Weights of a small transformer language model.
Size: 17 layers, 3 heads of 96, MLP 768 GELU, vocabulary 2058, 9.2M parameters.
Architecture: LayerNorm before each block, no biases in attention or MLP.
MLP neurons of a small language model. Each row is named by its layer, matrix (down: output weights) and neuron, and shows model dimensions 0-191. Each number is 500 + 25 x the weight over its row's rms, rounded and kept within 0 to 999. Numbers have three digits each.
A block is one neuron, or neurons of one layer that tend to fire together. After each block is what it responds to, as a language model described it from the Wikipedia text at the highest values.

L10.down17:509505503468501504525484535464515493554505521456498459494523495535508496471505476466471450526505492519461473563482472525521488472491527552445530529529508529495506498524527525479525515492492526488503512485494496466498507530510489492505509538516528490467518508484442533504466504522492496493549454463496488477418455500521487524535488510515484497486497508510475509473507494532502489492499534480473534494496505503531552554539479512483515475471528523535478516472500487449550487476498504520516497497506523484484482544468513452469505467496512494475525485535497484520488495528462484486
L10.down249:513482486500491513474569491561514483501473516488495468491469543503504487430513462515466519515510490506487519527517492542489430497465507477501501484489495483494506481523503504463534500480493496501492450543486495498484515497497458528566448488526491470494494512459530486455532497493528506505517490502550488500525510527493484517489511533558472488516541482518491472481462546508472505503511506490522523498512528524485565498488499497520488544433505498488514526484499508506468459522516481458520490511485491481465501501509511493485478517441469505507500535565508487548506500509489500507
L10.down286:543505440443517481516478512511525527503466490511507461524542503508518535481551512527514455505485520515504536487515482509520495495442510506533544448522514502502494510469514491489479485463471533516478494504458528507493508468530496495481498517465490507478533505471512497470489505504467526521452507509520510441514537475488500483460527472523553465473523484504505476513536503517523507534518476469483494501492479526476500517490517523497438547512504466513531497518482508531484516498476478507506490494478480457471528491480498487498519548416514508511487496506488568528487481508520536518
L10.down305:485538491499538524500555551458541496477513516537526523514520509502523549465473488462525496489493435511465515468492520499507483530487475512486530523488507499540478517507482500477468486500507491474488515455474497510546477533486470513460456471459500453487529508525481563510492496494502443514505505468527511503488510498507506516480502501514535476510529498469508482515520504514501471525498526510495544560503512478505544515521526516493502520499506464471518500465494505522510483496507485521472498532523550499496515510509505523431496469480505495467436470476471492470466474557468486512
L10.down408:510545535497470496457525547502463480487492499478450503526476502455462500497499453479506517492551504540502512515466501505502494492466557517506517485511471541479453468537500524502465485538480530478497515500481518536474506482459532485521497474560515516526512499483514502526478554504511468492476476529468532505490467543527448496511539529496485511532484511534471532532471535499501498470493474511481475463487490484516497500448498519525492474470515505480491524478509473536454512499498510484480485519517492497497533490502530481538509558460527469478535490489500488533481468462491479511
L10.down453:525511497482517472503489516502505517522507508478507497514511519504480548532533507503534550510515482506513469505442469531530515503465515523493489524469536454469494478510521479473512535479502500481449501478455487480529491502484486499530501519518495459508490494491478534442524483507484490502477486508519462504473488451536521480501518512441489534500519467513480516495508508459495516513498476542472512538525497447563521470505533549487459547488480461472524468470535511492479561494521508477491510534497508559469489492444479475474513507497488505508479485545472500500463486543516504495
L10.down490:520538471532489496485483552504451476524488486483527529492494469515526538493531506490539516557450515552470483520488489486477523506508461473516483502538511536490519493506529513527492490484471496499480531535478513508476480520522507470460505510537478504505499478486523454486472522503514500550479514510462513533513523505476479517497517508499471515502475493514526493531507493516488445499574481494498487526469511510536519530492454521550524502490514503470537529489505499495502490489459492451460531514517514492515477480439488446466551476467459510475518490525483482469498480492535459490
L10.down675:525566513527518454528495511472540541486534527528440493488456509499486460536479451479509478467479510497496436469499521516490530479479524527529533525490488480525516515483512535505502477491531475434482507474500474505497520524545479505483503469481517535519521464482505511486489523508524491469480515487492433477512475495448435520534481524495496516506530513525470487479503478503470487530480487436479529524496489498548509548515535517498506475524478466502512473492512504500521509503464500510503495460514515540538524495504467499501522528476476501481523491495480485525522519529486509489
Responds to: The word right after "as" in fixed phrases like "as well as" and "as of [date]"; weaker on mid-word fragments such as contin-ued, de-b-uted, unav-ail-able.

L6.down215:532487510490533464508479513469520481484476510515453504549534504504498491528505441504467487541502488518489523490449514494521505540501548493466524531487501516427502484495498441517498487545487528436498507499532506533485454490522501485524499485512524520460524521534489521507479517517475519509505505517561496534497501499486494496526491541446509491509505498487487526479505469506488474559542465491485476465522519510469516497490536546481453497493499488509529522462495478497507537483528437496468489478502478493492511488478499518509539499500500571515510513511467508487465503528526495458
L6.down364:492511509533492464512511504550505525503545484534493535484488491504485532481510486488498541468508548502544488467531524496482487543483504526508480482531480453468496480528433488492461500506534504455471500502489484510514458495506512478467473494561503495487489487540501448498470470516508522506436485536515504462514512485491496498463523483524487488484448476496459463486500518523511489460531494471531475499504527509526493483477492548502444523505558448477520506490521492507507549545527541549516523518516519505506485513488508497513498504509457544476470505468480506509481504472515487504
L6.down512:528462516535487508483457472486488510507509497503559493502503499507500499513498474485525496505513521512533458458487539493521489495487473511515468479497530512494539529538490483530502513521488495494565505481510511531557469515523483491457532487497492475481458470492474480476538509494520546513535480479450543481474476494528508501489505477488483488503519508495527518469502499505491479495482471497534515479505472505462529552509471522448482503488480488506529495550478472448531478517519454509568534487455499450539535521499493538479550532525484488498516480482493498517487502476476440524
L6.down535:494478483555511492483498504496485504513502512521516524509469511449455585523478436483526478468514471512529518481519524511519509539493474484508509506489504498536536493542471496531456531500513513495503471503507475545512528523468464498483437526516529511511488492451477511481494527499476513521492502479503505457485488526501487466491434499474476538546518519476495523502524516485489528499484487482499452497511508486531515484454461510486537530511460482515506496449487518495496528520514541458529508474482551546509494531525505520492533530489520497466495510472492446541497501483496486508
Responds to: Quantifiers and number words, often split after a first letter, such as Some, Most, many, several, each, five, all; also "because" endings.

L4.down16:489506533465545505466448479472484521552473486501506497515516502519488541507479511522488505472498515515473491460520524504531481563510459503506487472569454527557517501502516492502492532485456493494535523498470480486519494517504483508557494475473482491493537511498530522488456433529509584459424507469497469533497479514502536478525500520508485467504521482519503500523521504483504484490508502512513511490482500478486499502493512527514523518478502519482487495471498514494515487509508489479475511529502443494463526492475465507530519524490486499478485527510575468531479532479490500515
L4.down727:487485502524529460524465495497477508503542511543506462459492510484509493509508522529503521495520496470458508462526509546503497524466456493512463530487474489487451498465460508481487502514456502530483514477524486496516484496474533514509452486516515421483522529523510495488519481522520527505509530510480478481472482512541510514522526497487510463510510449498507444539471451473504582488518483520486506457471508479517500543496492516503488485456507509502503466507491498523501547518453496480492518521527510493490519537506476503521532570478499533530464524519504501519473487474524470531
Responds to: Second or later word-piece completing a split word, mostly sports table headers and stats, e.g. Sc+ore, Sc+hed(ule), ch+arts, fin+ished, poin+ts.

L6.down75:473522451511508499480477449468447461518521541473482518502556514515558497474520451486522498499490542542536493502561485538507473477495532507476536519481488477521486521511504479450531454526511489510509506510480516472488496463492506490489531498514448481520520549495504474514492520520476476488493515457501499478513502478529503487456539498489489497524516479484551473457503463498508482533505481516489507470498532489477478510465502515500465491531493533545512491543528487495531500489512521448519524476457525485472513539502486486507482511454510495503506499486533521520557516482550490502
L6.down342:536523517471515479511498467505504527529504491496552513490501482515507489512539472523501478466452527455512507482468536489532512483518491509512509478476516500465526549528492492503559501521475477505492456500492527502531513546513497477482516487463533460514493526517533484451477451540454513532552518533497507500545510467521520476489499460494500518498471499495503447488527520516462497498434482496487489502508518527468462515443475486477542513484520523543514496529526483478523497466472491515527509518461491491460532527488465543459474500502528490503495520509504528500522526465471505485
L6.down398:524527545511483478552469499492506452510508503536503483513509516521513477533487500460556490528477490483499507509500472523503494510527503485488496537524484508487515525513494475514508519521488520462480529510501509492500488509556506503468502479541507496470512530496506553483494441517524517485486504504495551514495467483451526501461529472499541494540493498490501518471513496532510543498472468487523426491473496460481490494496467479459546502470486515520504509524480460485515478448516486490535519558419488456507541455507494510457489504517522534482475476492506491509485490507479519554
L6.down723:480548507490506514474497530517453513483516518562530459454506468511499518535479547485535527483505496501504497493523490475480512552529432467536490479459506450492494523509506521515508501471481518494450478491520499476479513489471487545497500493538500493467499525527482460476471460520539477493563490498484508477473517503504503531443513513486515493513509487539505457483514437489508517541489537522532513480463484493529534510467529519505526505477507509506522496475495490517476483496519458525547501496485514489521514543480478533471476520513511529507447513507490471516487502513473449487
Responds to: Word-piece endings completing compass directions (s-outh, e-ast, wes-tern) in geographic text, and ordinal suffixes after numbers (11th, 21st, 2nd).

L4.down355:490500502548544498441529556487500477482505481514494449491505532509474537504525475488534527473532527517497539502515547486489470556510489469492517492526495533467535512519485512500511519503518450479480477455476493505513498482492523497531505482522475517543488420477490495495467536474512522461514504496533523514509497482483481526443451516479491495499511478454478497477529509488492510490494480514485475527499486486483500477480501544499530476548527490527472472507539513529496519489542518477507494544526523532543488498495558479507479456492474496476445492507515510534485489484474508468
L4.down374:498523505488541507477516502522543448519510487454492469505532513490525522531481498502509503490509509534486496517509509455486476495498508511486506539474508434520516507504520484489502530507459516489459475508476462501495473482490500500514519482500474498525523454501544555464501502516502507489491498503556483480527450519502509499521517496450480511509501474498485502483505513459472480508514523443500515517473504516501485558490493509540538494503458488485517503460527534506541523509504478551521521525512493509493512463472545465471441562468496508529564504493437470522534470502478518462
Responds to: Word-piece tokens continuing a word after its first letter or two, mostly "ail" in daily, railroad, railway, plus scattered names (Marie, China, Duy).

L10.down194:505510488511512519519497503489500453530478538461477506491515529507507511438500533506445496479488518518552514508533508484514522522469496511480543446516474482550525493550490477479458535491493520494491509511509528518481530480531494504471482495518474463509484505522473465503445485486503476495469570511454452490476472497471467497518490559501453511508525485557490522504514491477488490482510499506508460423489525497530477516488479532523518495511467505497494508500494502519507494485487476536457512518525482479470477522546539464517500539513482488523493515516497514521561509475504520526
L10.down330:529477488490532518489555512507450493504544486497544457513485487534553527470463510501473490506493498464492498540530496497526494516481518486546503531529486486476469563522488485503500547497507503467504511520492496470507519492541478472507509458518442507457441482511465493457491518514521483548497542475520450508481527473483529506518515514501537506496494467579546475524524461539475466514474497465503470475494514481523513515509524519527507474485475502516490458490505492531532491494506506492483502468511484517492499492529463502487470527507526473493516553471482513519504475486510475478
L10.down377:534515461472515516517501463454545507504468510506481470497534523512523472462511510473562497497501496478502496495514541480523492441487555476493479449502486497483535504513520498471521512492497473535480482523508555486486520452489513477479498529511505503528466506521544513514466458490485511494508480479486491508518479509438517498483517459531557512492505524499477506488502523510521569505459489514500478523473493545488522490443497511524497515514540506533550477536505461490501511479497452526535527479469441486492514457517509533474529492508482470489511528476461477495505501510515502486
L10.down449:546465510516520490532526505532508446473486502501503521489494492459488503469536472499473492519481497448546464464491495471500516482505495518488503456462481502497506464513504546518463542512490472486495450495549490546495504518506490502551434492505476492494487443473474514464528519514498478487529485498502479519492490464505508447520541465533522490507520535553512550544551523530505564520503505494531462473518527487511472489487459504497504471488483508485478515511498476537453497498512472506509499487514491504490511516502530501516504526467535502487472530498502480527513544480524539527
L10.down555:503501516511475494529493532475502523500505476494506479543464524468503549501513505513510480497551499526514508472514515532501489503477535480495536503490479515504510489495485514527502456467518507516489512486530494520454499459531486484488545441535531546476478528470491477509528530538525519498510498546430509495542526507500469480528518499473493475468503498520523520513518461545512493514507496523461526441501474512498505486504424431493507504479525491511495509483507487469481495534487491521488500477512501496533465556474441465506479465490487494518505516520511484447540477544471472510
L10.down705:533478477480499523508514487518497551514467557522547477511497455479534500479503499495494497485566532480493486486496502504494516485523462511492485522507523518519475486497510458538477503496503474481487502505511480512487476490476476475494507501504517489504433511527495472469505479489510516490498502457490548485499523506503465490494526494465451553476504483504443476538509531475543531503477564477483481507450504497520480520493532493500538508498520455524487527476516489580504484553515433473490470507507516531453504498520517500525510496493482519525489502504527462531485536529457482531
L10.down722:496528494518509465500511510544475455533501496497502464511477525523496516499491458524505529472499481507517456512474483489499509499538523526530494466509483513535511478480514512475503512503544490458491491537500509512543525486486480557490496441518464454523509530528491518476459506520535509511428493554531502526485471528486468504524484491478495511463479464512499502546546514545513498538472448480533521538522509478512492483552471485483460508429512502491504499512480495510550495511488477504510480491482526506488498534509507456503485499495473536488500505564494467498460513538503491484
L10.down732:486490520518485489535518498479488497462517519523493492501492506478492480504512501549501469539490499496502503505490461508486480465499515500449479490490500481500510515502490488484499496475470531562536499524474521476486507480546487510508498520525494466519488515540513500486534494520491452550449470509543530464498492507544498470487530487531517497495506496535496524466495482523533484529501454517513472528499548495483511492444515474492502520497527515476473545486462546520508461499520503459514456494502466463466461480508480506436538516520458498540561568493470476556503512474496521512
Responds to: Tokens that begin Wikipedia table cells or section headings, strongest on the period in "No." of track listings and medal names like Gold, Silver.